Part of a small language model's weights.
Size: 11 layers, width 512, 8 heads of 64 (2 for keys and values), MLP 3072 GELU, vocabulary 16384, 51.3M parameters.
Architecture: RMSNorm before each block, learned positions, no biases in attention or MLP, tied embeddings.
MLP neurons of a small language model. Each row is named by its layer, matrix (up: input weights) and neuron, and shows model dimensions 272-399. Each number is 128 + 32 x the weight over its row's rms, rounded and kept within 0 to 255.
After each neuron's rows, "fires on" lists the tokens most often at its 100 highest values on Wikipedia text that the model never trained on; "fires after" lists the tokens most often just before its 100 highest values on Wikipedia text that the model never trained on.

L5.up2030 [103 150 155 126 142 127 146  86 105 145 119 121  64  83 117 136 159 114 138 100 123 119 105 100  68  82  95 152  80 180 137 167 136 152 147 113 120 130  87 115 138 114 158 134 172 147 112 156 180 126 129 135 142 149  92  66  87 111 111  66 159 133 158  91 168 158 149 165 180 215 123 118 140 108 186 153  84 171 112 144  88 120 103 109  95  97  91 134 149 137 137 151  89 121 117 116 185 160 121 137  93 106 145  86 107 141 164 116  76 153 121 109 162 120 125 137 133 171 150 127 173 112 136 105 142 147 154 124]
fires on: "\n"
fires after: "==", " ==", "===", " ==="

L5.up2924 [122 119 121 142 106 158 155 126 109 173 106 160  73 218 137 118 137 180 142  88 154 135 140 135  81 114  77 115 140  88 156 126  98 113 190 113 181 129  74 187 200 154 141 139 115 167 132  97 111 145 163 105 218  98 108 153 144 114 161 104 124 133 193 136 160 137 144 117 165 141 113 112  89 141 104 134  56  92 100 124  94 149  91 158  71  54 116 178 131 118 151 138 109 146 107 146 109 142  90  56 117 145 149 180 109 103  88 119 128  93 151 140 146 125 138 134 180  92 125 163  78 102 189 117 161 129 170 158]
fires on: "0", "9", " United", "8", "1", " |"
fires after: "9", "0", " the"

L5.up529 [ 75 161  59 109  86 123  70 135 136 116 161 154 108 130  91 106 116 127 130  85  90 150 177 147 192 121  82 108  78 122 119 155 121 126 136 123 141  76  78 106 171 143 176 169 146 161  92 112 115  84 163 141 141 172  92 128 138 121 103  93 141 140 201 121 212 102 143 132 122 129 112 134  87 151 152 192 116 106 126 108 115 165 168  87 137 174  94 119 142  84  62  78 149 139 105 112 118  85  84 104 153 149 193  69  76 165 186 120  98 138  73  99 125 141 129 113 133 119 127 140 152  80 142  68  65 117 123  95]
fires on: "\n", "um"
fires after: "\n", "=="

L5.up965 [145 125 157  89 101  96 112  89 107 124 126 108  93  88 120 134  74 132 148  87 106 146 160 137  77  83 179 148  93  77  93 127 169 155 164 152 125 130 151 112 139 117 136 137  72 122  87 153 114 135  93 167 124 164 116 111 178 152 147  94  93  97 142  81 130 146 152 148 125 171  77  39 142 138  88 174 194 138 109 153  57 146 137 106 108  76  78 109 119 124  67 136 176 128  94 167 131  53 158  41 158  86 140  46  78 178 106 116 110 109 105 146  98 110 173 146 111 151 172 127 137 156 171 143 139 182 108 119]
fires on: "\n", " to"
fires after: "===", "==", " ===", " =="

L5.up1676 [116 206 121 167  95 146 144 107 104 145 123 113 102 153 105 150 108 105 101  67 158 153 116 107 139 106 100 101 142  95  98 119 116 123 133 127 115 128 144 176 109 200 166  91 136 142 129 149 145 102 115 158 129  84 167 118 116 144 141 161  92 167 149 136 181  79 141 107 158 107  99  96 133 156  83 138 155 154 124 159  78 128 143 112 106 129  83  80 137 131  92 154 132 146 141 111 149 112 104 152 108 185  10 195 150 159  88 206 165 117 120 139 131 112 103 146 141  87 121 196 110 152 151  72  98 131 137  92]
fires on: "0", " same"
fires after: "2", " the"

L5.up815 [ 94 192  73 121 141 188 138 130 113 141 135 103  88 121 145 132 127  78  97 133  98 150 191 142 234  96 185 156 119  83 149 137 100 111 154 145 142 150 105  91 150 149  83  95 129 158 105 149 133 186  29 158 137 152 130  93 201 109 140 194 121 100 118 120 132 155 122 145 163  74  64 144 127  88 108 118 126 116 153  91 133 131 126 112 175 123 169 171  98 157 107 113 145 119 200  64 109  79 134 153  95 162 162  90 115 115 143 171 107  86 110 127  70 125 149  78 137 113 121 112 163 161  57 143 125  63 149 120]
fires on: "1", " |", " at", "8", "9", " to"
fires after: "1", " ", "0", "2"

L5.up1724 [ 98 202 140 103 134 141 151 117 161 117  55 127 168  41  97 146 131 122 175 108 116 173 129 102 199 165  85  59 157 115  95 124 118 149 100 137 114 132  59 133 143 155 111 120  69 114 111 116 164 117 120 110 154  72  95 166  87 107 134 170  85 118 121 102 172  86 162  97 144 134  95 116 142 162 147 157 116 133 129  85 149 134 130 103  97 157 160  95  96 138  90  65 121 132 159  81 175 125 138 203 149 119 117 181 128 118  63 144 127 123  79 117 152 108 138 102 107 142 123 138 102  98 117 123  71 114 150 127]
fires on: " |", "1", "p", " ("
fires after: "4", "3", "6", "2", "7", "5"

L5.up2324 [150 173 100  86 101 116  97 131 165 148  86  87 139 104  80 136  99 137 133 152 151 168 157 103 190 179 108 100  60 124 132 112 140 119 134 132 132  36 100  90 136 185 142 116 148 160 138 169 152 112 133 121  86 119 140 109 155  56 111 137 160  95  97 113 126 103 115 143 111 143 125 166 137 158 171 140 137 180 116 146 162 179 144  81 153 105 168 143  48  99 173 154 115 145 130  97 129 122 160 174 145 115 133 141  96 158 115  87 137 108 115  97 116 153 176  89 105 171 135  72 139 129 116  89 101  42 135 143]
fires on: " |", ",", "-"
fires after: "1", "3", "7", "4", "0", "9"

L5.up2585 [147 138 113 107 156 142 118  71  99 133 159 118 145 121 187  87 154 109 110  90 118 124  73  98  92 113 127 168 105 230 113  97 125 125 130  99 182 146 148 196 112 136  61 147 126  97  94 184  89 123 152 144  86 176 118 120 180 106 101  85 112 168 114 137 183 105 112 153 113 161  86  47  52 151 111 165 103 117 142 174  78 147  51 109 146 172  98 104 114 100  88 196 164 173 186 157 132  91 130 146 124 129 110 174 135  96 116 146 185 158 168 132 151 141 134 169  77 103  71 120 114 132 137  61  97 111 108 118]
fires on: "9", "0", " The", " the", "4"
fires after: "2", "0", "9", "1", " "